{
  "num_hidden_layers": 16,
  "hidden_size": 512,
  "num_attention_heads": 8,
  "num_key_value_heads": 4,
  "head_dim": 64,
  "intermediate_size": 1344,
  "vocab_size": 8192,
  "hidden_act": "swiglu",
  "norm": "rmsnorm",
  "norm_place": "pre",
  "norm_eps": 1e-05,
  "positions": "rope",
  "rope_theta": 100000.0,
  "rope_fraction": 1.0,
  "qk_norm": false,
  "attn_scale": 0.125,
  "bias": "qkv",
  "tie_word_embeddings": true,
  "parallel_block": false,
  "init": "trunc",
  "init_std_qkv": 0.0189,
  "init_std_o": 0.00334,
  "init_std_up": 0.0189,
  "init_std_down": 0.00334,
  "init_out_by_depth": true,
  "optimizer": "cautious_adamw",
  "learning_rate": 0.000687,
  "lr_mult_o": 1.29,
  "beta1": 0.95,
  "beta2": 0.95,
  "lr_head": 0.00918,
  "warmup_steps": 424,
  "schedule": "wsd",
  "decay_fraction": 0.879,
  "decay_shape": "linear",
  "final_lr_fraction": 0.05,
  "batch_tokens": 262144,
  "max_seq_len": 1024,
  "doc_mask": true,
  "train_tokens": 900600000,
  "max_steps": 3436,
  "dataset": "wikipedia_en"
}
MLP neurons of a small language model. Each row is named by its layer, matrix (gate and up: input weights; down: output weights) and neuron, and shows model dimensions 368-463. Each number is 128 + 32 x the weight over its row's rms, rounded and kept within 0 to 255. Numbers have three digits each. A neuron's up and down rows have the sign that makes its largest values positive.
Before each neuron's rows, "fires in" lists the words (lower case) most often at its 100 highest values on Wikipedia text that the model never trained on.

fires in: "it", "that", "the", "game"
L5.gate719:090135148084133151133154166200211105153119110166109120151165159121205116138129150146180134074080135108121175135177090114182118136095104070117146134115134111125152088118131144143072148197092104129115124111176149096093112119164106160096182162151120121169120055146202109111118138139102106148
L5.up719:082131076058109148143172141117106087158123108132127168139127186123104098087129168115141174100112114184146101153140173143155113182120157138155161173078111146151173097112106101129122092136144135152151111147122102126153129154079055142096134176146146099170125091177118155132126155162099106093
L5.down719:152149154118145110127147123106164132096071196140120167161166153152161105091139162162091090095135111084104163142141151120091044142103144133193098158154123156104135080139116124062159091117083144102148148146125143118130042148050147095102106142105073109134111096174113094075111140175072137139

fires in: "has", "have", "had", "having"
L7.gate481:084088097100140111106185157118155129109133092131170140152131102108105146180142161081160114147092176139111127096170082142108088133101071102152169125133140098099104091118135164117120135162148166132147131140170077117151106120130094159084170129114133112152112094143202147105086129151086111183
L7.up481:130059085169126118160195157122114135137121124113092140090143093121167121133125136127157131107084130111109131111111170127153172179086070186112070145185156122120118139108165138119040164085144181138146195151164136145103126129114197104112134137165134090165159073127164096116110132180078144164
L7.down481:064089084130101148137103110154111082149142106134110129065092126167142137131155142132151174161067159073098133133105088120043041086163136126205146113113140167135139136183098116106146129146165140138134139099149169104090103140189189123128158146085126035142135129129143145153142133112066116136

fires in: "had", "made", "have", "make"
L5.gate1165:092081077174164119139165118136105084180145064115111174178098150128141119160120170065170080097143167105084108112123117127099103140127132161054116117139127180097149107119105213184156130114137146122183130150138132137152100134127092168160145155121121117105125105158105089147160141122139103169
L5.up1165:119105060125143137154115119185108097096163176151145114153130182150142073073124143169128091119142130093084113168189167115131178135136106149134117111116097119103134126141128125112126135060149140101115137159115041140154044148160130104147076142138105164127107172145140131135147080164104150102
L5.down1165:155137135158141131045129190168145074144104094104144118111156142120143165150145138124140157123200105099101113113149094066100171115127193141174173116102134092124124116169138172166159099129150097132143074136153074169077100112158101152143102130098127143123128153104110041110160156054194138086

fires in: "at", "atomic"
L7.gate122:096127150123147146147144169149181152093106164108086148157140100178134162142160162157113101155126150119188150093141077165122099104164154143114144138123128171127103219164089053151072170108109101156150141124110116153131146146144143097173142153119153136103066103128146162139154127153138132147
L7.up122:151160094173118162122112145145124132121078099176143040135140134094118142103181092178136139070139082128158117141162146108150115043140155094104148138108135077077134166125134121138179113113080104219089162156152176081122146168075151118113122127144186156138091125155129113131098134120133158111
L7.down122:117192141133154139135104143165113140114157128144102122104136160121135100195125105126085101103068129128093160117172135134116104125114096159153201081127144107129053127141121087171099159108173152134133138158152176144154095090116161156157140138088138138162113099116156121146119153094072136125

fires in: "to", "longer", "temporary", "neither", "not"
L7.gate766:099148149164108158158150149123132085115100038097145130171153120166161155104151129167109126129114166062120170171108154111167189104109106090132117124127154084073142130101152132096120142090061189184132076093185162141130120110118144152114056104116115126153120082147182134048230147144121130134
L7.up766:117136157119126160161119071058104089142137057130089135090102167162080150097156198093060150089115169110186160149176092066090184173129137131175146065140145167085080126062133140125218137186168156133137117130168048134098139188118177094181122103143114163167135113128117142132113137117115133113
L7.down766:150125143173127110114098121195110135092146146156167190144114113181121110072121125102138140142133151158179087171146145155167125184182141169101135091094135186112123126115099091095135133081116144128129156137093120133148085173117172128137092196122112129116118184157173095146083063085160111076

fires in: "after", "to", "despite", "as", "in"
L4.gate650:147140158107134172142085127137119128152134165135129151135137117055094163145126100110184105137143089137102160125105107079112098121197109118130180082062147187134105137072132134143086106142081130103104125122120137086124129131101164190100122098179140125153080122158149109122149142142117137156
L4.up650:142102169156165160047098171091107175118100138104170137128108126113149160150125148123086138121186121167161124063064177122168163172114103146070220148172177124124091105144115104147143149173099124078113141163098074085140141142075166169130164160098102078155128132098139150155164157137169184115
L4.down650:146137133115150125145175085149084113125088090108170050219166141159121184125148184124121152128098144132156105137130136132095172150137154087128132106135120118110145105187140125135143079106116177133160135155124094119114128122114124128159109127070147137142142126146127147115119162145108140106

fires in: "on"
L7.gate471:067181137147112133095110130117174144156112151134097172086113070147119112189101117109118130133084076226162134132034098157170108161132145061159095136152118156115067120091146140104126182155203169145125064066176089124179115138184106115121123180128124144112145125164170154109142171148093084158
L7.up471:171043071079125114181057131131079122109153091135132150115168149131179078126077154163144153138153195125089140112110128093102196140091150108117151057124143098134113192132083134120124140175133119100159147062155132156097090152070160174143098086124115103130104134197114074171096133127202132091
L7.down471:115227165157151117103174122108176137158159184071094107115101133141155130150099120139117131126110137149192077188057087107116136142087132090178112136104116125095179117139094139167155168162146143144139077131106113127131116097093105090124136105114121102095126102131180171174161149115128127112

fires in: "it", "t", "that", "s"
L9.gate623:137127146196092111127146137180130148151155132146110122154205114109130098125177181109095092095157122125071126102127106105124081085183134179122121089108212124167120070078115118087148131184057194150162101127163102188182069159105166147093147090119155120125102182131200111155109131102187151129
L9.up623:147180136119157120134142097187108121167159167047136100112112098108149140080090146099104145151116147172131123125089128112180126104098100126136029080098148072159095121127147075143133102120159097110071184147114158120128126141082094078157145130207172101167141117120106095110114204147086090086
L9.down623:157116184150131131177170201153142129146133125103145141173183120122157143039148165139154138160127158204095112090172186115127095079127170084162146119112115123097161129144120093106131123087073088095144142105145189140062139156154109129142150168083112157151117103113096165097143131082071124082

fires in: "1", "has", "have", "to", "households"
L5.gate435:126153139094151084126159124152074123135106121120082129089139150125148134084080089140129096176069138165125102176125139113131135099184104219127168121130106108144109045104118146133119179167177127120134090059130111169123080176187137116103166140127104087161087145103143131090115141160110124162
L5.up435:128167085129117084167138120168153139090136126136142087133157099179169087130157142111158113174133077129165045105159136181145133094103099189172086119126140155165142095106105192148148159107116141088158194093135122154167089138118148100082147056129103089104130209050148136132121169115068136113
L5.down435:082123099159142117075107161078139131153157166157092171136197086093110122116145152153125134083157164135110102123087173145130156140119158136148145126059096106125096113170147195130151115127133161145151152126156098071138118084116114124184105109135147161133153076112109105135136114159125152089

fires in: "as", "rather"
L13.gate795:169133153139237161147122082091112150162065152094169197145177108097157065065212088094124066124151157140134110090131156165178101119134102086169136196175148133109133158110113164088165104136144199126160155092108121164079139119108106096183123155152133078167156164167111124123124083130077154157
L13.up795:156141139105065123132170095104103085135149097124114083124124126151191108178120145086174113057177124131152099105125139135090155088097113138208113050096087138156102151140103121142088091106125119108113183151139122114097168118156124203108102110187098104102149120112124172159064096179089147162
L13.down795:111139112166138170115056167122098102185138164106159109142163173099068145090186137149126137101107124180172157050131188140132201168192155096101131121157095138111123124091104085154161165120135101168083133173115172111127127106109137128122208127112111092098099069130110102122110112096138167124

fires in: "the", "of", "after", "two", "second"
L9.gate81:129071156156084133076130126104126161070142185141131205098089122140151115139156110085139149148193087119127147156142127198109128154083115116166165204143131124107088116135088097119161117150118176104139123121159170121098108119098122167136124135138133119180096116164164130108153102132102094139
L9.up81:105162138082166131131121098155125133134137154106136099161088127157100125050133126113082124067114098157085182113122129138106132128165113184080164109120147167107104156152136155111135104126152115103134111064132135099104143142094064101149128066140154071104080137150096133098110119138128129085
L9.down81:087140129109093168110166069154120194145096072166156127074103145145118097089158113198078127123158204099097144142134150100137126122138165107059080143128108091123120109105178127114168087101146106144069161126175133108150091068204182105139169094057085151144138094136139145188085104111137101127

fires in: "the", "interested", "as"
L9.gate133:120141087160104111127093094113119122169129156162141173193139124063170169079150068115145109162194143139099145159143117103177117110151163131142163174117083107130079137145155143116144203137104067141094112153163125148060118185140162109113112153156137167131138181165193119154156074167131128132
L9.up133:195066051134098127107096122203103114071126110112106146133159147155183153136083070129157098103120178131119132161177181148132173108106113155095212092136182112175095130121122146139134150105122156139167105148088179157113096169096087112118138144160169111058136153140119095121066100135096118106
L9.down133:105135104174091150149117163118083162146105179134117087151089122138163133121144152154115071154151170131096136146124115121114115131105114079171166121122104133121170112118143117085180153116165149172123065185176111082199163184130129066141158116136133114125099104174163124142160095073087195129

fires in: "of", "old"
L4.gate1018:173173143126132104152149139138128138126115146074191136130078165119174138093146127148106176177103158187112213056152152110160084097106064139087149105170121088129166121111140130109169179232098157179135118171203175146172120123120170143050113134179128138183131113154159123134131083169110143206
L4.up1018:155137108126092092112145105093092153121173093185184161139116133161104121142204174154086148109104107144120152162128141117096166155131186139078146158134160076116164115137123119107136136132159111093175166140154170140135109086178128126201135119147127110054113090198144154131152166176132099100
L4.down1018:115144124162143124065065124097073131144183115176122089088177095172149174166108199111114141210092144171129152148122116108089133173101096167168144138129132180120141156129179098179123145115040141122135152107111114152163159148080120157089104123155086135143096067115191143113152142172134115048

fires in: "3", "art", "4", "9", "7", "in"
L9.gate1074:136129093133183078120099198078134163141107102085172101204157176175134125091132056106126123138151080179133108100174182130139078109134117201092147063107183171115154126099073091146136154170088097127107111198149088135120150100119107140128137159145114106129107127108093128151134102114162087154
L9.up1074:121111105118122083172114119154122126169156130148134116150124110167104147115057118101077164153106120069080141145105182103141141122187170102091114115138092060125116140173118121062117112131104072115033089223099133167111143097106122100048165110165145068066121153161087152149129174160142068096
L9.down1074:145136158082141147136071097121115130167096130156118070164141125155136094109110153130129125155177196194105067124121148137066099142126083097118155116069208138143164100165138108148121066110090118144104132114161197120048146113182124159076148101090098087161063126122141129148140143107115118213

fires in: "his", "s", "her", "their", "my"
L9.gate19:154156133100152114103104087206170109091124145176050108100097083128113163145118117106171171155126098135098121096155098139077105126085093100080161131079085095110087151144150167088045148093071121164080112115147093151095116117128113074144180154107129102138176125187117157057155119166138132054
L9.up19:140153085136175163110149141162212133159127164083101040109145139132117173134139130158145146114163136079126156128107103095142102107171100087110099147119118211130102136146080122129165107104167190212089145164140164124094173165116119072149114112120121100123139150093118111174156136115074115122
L9.down19:134158162143141109138172127071162113079093146102138160118071097169212094108095121196098155112108093100156172175130111077107124139184076134137207193069124094179127106079140065114118136114152106085144164145142118130090110142109123090154085122179070139108078087166140125110080164207130130121

fires in: "father", "born", "parents", "mother", "in", "hometown"
L5.gate1133:113093105110177126167105152136133205134101122140170164085104095095115148137089125117183172134156063134155157122138155141137116124185139151073146123136125132095153119136141099113111117145121127145122043142133142126174156185121117100154149109083110137144112099146100144107135114111116147129
L5.up1133:150130144159130152151193134135121177065156144130120114162092114114079129129091084108140155082126143098158111120156145125118134128172122055110106133130113168101122120076175061141195113115119087160112113084190152148142090117120152107121076102068083162186145160105121150120144169140123158171
L5.down1133:133111139123166147096144165158137199095099141148140159136102090112067145170097123114091150151197160162093092149179133145069091068073172083130176101182121084188124123162150142100159097087184165127139120122105150113124137116156113201198129183129066123132120133142140174147152093107112088112

fires in: "the", "history", "name"
L7.gate686:149155101160146142147108195156154103096100161197122162097144097118150136119100158133169118153116106141140105140124108178147081076140091101162147169093135128145143088021132062088087154177225108161088130151137132146102109196090103082129177103124130205178168143147156148170151117110091147152
L7.up686:151097141128111099156137181087105127154098137157159124157143106090137122145109154153140133081160177121109134154125080151131154180165165117116090161116119093118187100132110101142127075151144039120119204158122211104113160149141122083083089079128131099136109181115130135095076156187122152106
L7.down686:126052168109178114148096142085146157141100124154162082138118106159170136107136094072163153075149115112112209121083139120162171129117139097114106126133143139131123076165180111147152107114124113184142072133120147177135111073117103148117055098135105157151067127141154136122145108139134150145

fires in: "after", "since", "from", "on", "by"
L4.gate611:099153131133122195158157101078170064098182114106142167181111130118145202150167117123109076069147161098171115124084126114124158149119118134137122153141132125118159135115163072125097113106173098152140106145154129170112135087090080144132097156155106106145158136148132125141117137105099119131
L4.up611:167157140119100174110162145106129089107153148099158087180106089072094157128147127095138129103094140132139166189112069083122154162117136167114125151121096097118158183151146121119144110157122196134100135141087115110072145112123099104122075054075166095122104176138119144141098112095118111124
L4.down611:111123084137109112076170075153137144164123088099128067161112152106119091084138134122165127131112155176163099104163132191114150195166156117144054090160106181095144146134131156140158146090129107082078117141171085110161100028162155122149167191155137144098133133148083058131141110076193173139

fires in: "and", "t", "had", "did"
L5.gate613:114106170124151060117086126173136159109110129163113107115154127074153172159145133076152126176148087093147074135150123071170128138149156208123070107159204176154114115140030144108131098062120157145116144089187119168150112170090135069141179089180116113117095109081158128134144080149084088160
L5.up613:103161135131110147103095145174130126115114122195130046150106162116160163104138111068137198144100114152116104127152089136187137123108121179133108102138146164108179109122164144135133150124108158079208153161229144080163166107123080106116182136138150170123127157113205075157161150103120171113
L5.down613:093134127155125021135121152115087157144126160139116103147174144165162134140163135131140141117117095052162141167101201112107136145136111127140096145213121091121154087173144142163109068146126102130122104108116106133142090112120126117118150158167076111096135151090130123080114072092124081100

fires in: "german", "germany", "western", "eastern", "southwest"
L4.gate1236:187108182107122077109097120162091152120182105088069172123156090124110168142143122144135186097110117112117109118097131185173147145095046092106190126134173099087080177130083103082174131124106158174193086164171149176149171221137159153147179127086237157078137121099168155068100158197145164147
L4.up1236:097155127091117136105128094104139145146101173133140169151155131049110111141157120150097081206091099136114114197086190109098067164202135179157126145056154120122079124106119129187166094157137177111206096106127117102156102155070165127151090169076119157084072144131072086136161083119128104157
L4.down1236:135151128118150094096202115152148121131162160105109138082118081113088136171123086148117175157089110122149092146145129100157059132102105153108172094113165126117089085080115123139173098102047121103177170129122125100131148140123111181083126119166080140144176134118117141136069144086096219116

fires in: "of", "from", "by", "and", "that"
L4.gate743:156125075097101124126136146110093122134108128085135104119147180158159139099145185124160176126127111154167118144137118182117124134124124089157117131161135128097174129179124056123202125188148122169124111129122087075146136131137138124096092108090119149140178165097125111162114112120084131070
L4.up743:142154113127177126166158152132136146135158126163125122126128067121116139114126136134189130112088162150123114155164111123083139180121152196069086123136147155130152174094105112167081126115108126132155175160134150093126115161099120113149123105098119160120154135145108137129106168160186109145
L4.down743:089152104097119201102203142081106109147074122119118112146120209111100140127123135131130113131105108101092129142098151097152085152153153052100097136125169137116133115090116153082149114144153165098148124094146141113070151103122169155140148153156127175138105042085173129144120115167095149125

fires in: "not", "be", "t", "races"
L9.gate1243:096133158162131102063162150138122137144095107155123102200117135166109125069155134171112151082121163086087081053143086151134157098143094150110115078140052163157176138104085142136116112109090144150135149118139166158137145090113107100070117159144161162098087126118112113093120112116200139138
L9.up1243:086154080181080068112110124071141057138094123141207117157122072137134172095116163160112132113088086149078107129088113088109118114154093083135126201137172121090100097114141142163157172128155165140177134085130144111120109122142104119178184118085118162144107138146114083136150165147162149109
L9.down1243:166166120182079109140116141094163119099141192165102115158110093128161094111100145103139108149150078099120061093125129147148137095119134167131135078038139124131171137153131154098116088089127112139141183051134128121076138129122081061119139080152042145156155093172120170181154126160103172168

fires in: "and", "his", "reception", "he", "critical", "before"
L7.gate429:177160115130103102145144138075194124156116108098147124150126135152127149149158040065115094125059181140102131125121118113061125115141103057099163140120129059088143098130067171102157136148078080129112120104103151126122122155137162159097107127140097135092148102105140120155053090156116137146
L7.up429:175130098104107144061091106106165142098102076116146128170141153113204149098112159122129145133174101157109105138060192126093140107160091091140185126116169150103178103160125137092173147121125133173164112170101122095112142127118119115112138139130124133153142154174137140168095118084215149103
L7.down429:151146097093167122129108104141122180108059139097122153110163129107094143151109108187158103166089107165086124122116126093134158125194153106080127157130123126109123142178150145132124136122126085178090145141061113157128192155110132132138119142155169102127118105050129149131134145128137123059

fires in: "to", "1", "name", "druminnor", "from", "hatakka"
L4.gate791:125127120082090107124092108157072139166105079114117080069103175121105142134121070168128142150130144160129094108118097132142111088146126132136126088124156079137085167141121091132100089148137101110159086135071078176118178140126131107142094091089095092109138093124138064169077164079099152188
L4.up791:143121155065105131111116165125114111184110080151167110176137141127135067112159158166189140138092203133130088105131102111107115106143137112127113086144158142114138152128069117102087131195180135088101116140105149107130134093136149114131177106132101148145093119144146121154082105122116187100
L4.down791:122172138101113123126101125126116105159122135130089132123185134171135091166062162148163133108169096169154201155154100146104123153173141129151179147039188066132120156132103136142134074120072161102154115042136102176123124171167164141098072102137122170157208145088106148129179142138141137119

fires in: "in", "of", "to"
L4.gate1279:152164130223128146115129149082128123170084109093144084041141107080100109112085126090144118159093115140111100156149159089121107051098166170139109114102165128130140161156073142156141160141124089146116131063094127094177102217148132126131168127170127186158132070135153096107092139106071140217
L4.up1279:135085139079166124128141126090139157144139124152137171142096103112106157141171120152143096148109080179098126134113104082147129105103136129130155130118122158079118151110111177141136118063140130170185132156067106089102123131164158156094060074093125159096168171113114111134049088102173131093
L4.down1279:101130140144164167125142134133117093125151155116116095176118121138181087157123094138143190093081087117131124122126133085155112208173175151138113133103102110112181115149187108111114131156096118170118072137113130081141132085068166119135150104182151105105146165099118138095156162142118167216

fires in: "became", "a", "more", "become", "becomes", "it"
L9.gate348:192159098107158163132119120142095156180148068154160103195086142086111109116181149131096080166177156132178167161114076219168116154125083107152097115134136139188132131104112187108144156162147110129112174118093094156091075185128127131124105092161126122130139161081137125179172117179139139101
L9.up348:115096090158149058156107155186086108113115137150080157097126201103193108107146149087150134125084097078156149152149103150113113159123116122089110137115159132168136116117120166142112192135131140111117123178150113104167151076122144186160110099190108120116146110157082141111131141107101138164
L9.down348:143151108178142064114109109161145050139153127112097077123166182125105097159142155117124161085117164099105104201166142074163152112094114184135112092135107097147074122139067134130131146135120146116103132137130158094109186121109143111137136150148042135158149150116114070089185098116111095130

fires in: "of", "october", "august", "december", "november", "february"
L5.gate428:126116119141115089163110090090115142129163078153143127110153100168138111147140116116159149169091160159179153135119168151112088146156194091148057090107138122104149201131076117083019156116123105105120087107154167138126106113155183193132123109075190174154117125161161092188195163147129111091
L5.up428:137059138113166156186163181077098121137122114174079120103090175106166146116190140117123111113162157117102110111160129174121176170173150097145143112106131121076107099113072046127114136135112145150100150082097069121114114100101140116143153154089157161078074120076142095116085074112135090172
L5.down428:114158131112091127121120169100124129192129149162055146127142108163126111117064169154119134173126121130103142141107130073135165152186159143150128165104099128082141081118159081085106150143143081073156096148159135133138145101111114161125133128114106160106101142059135128131081105152159124163

fires in: "he", "before", "his", "its", "as"
L4.gate925:099184100084177174101148141111103114174197152093077146153144066144171137068188174147146119141225185127118134086089158123105152145159109148119127098120150146104132126166162128133128189114133119053095177077175142138151101119172134117086207151164082100102158128106085154158145169137171155139
L4.up925:142138174051113144128149140134116151085131132101086160053180111076145106109080118108082099121097144120107099102147171156086118098135107123098168116142074224097151070109117212118144185112085116145109169068181178069124079172058177056132154127110143151161101110110080104139122122119108143085
L4.down925:190179095192107100127161119126130133111089141142154121175108160167145142119109119158128136134114062199142106175138141065132152149126132125164101182135122135128111114126146079120174065138149116111114085161081148136130208144116094156130089109126127115160171130138079109137115163134147161130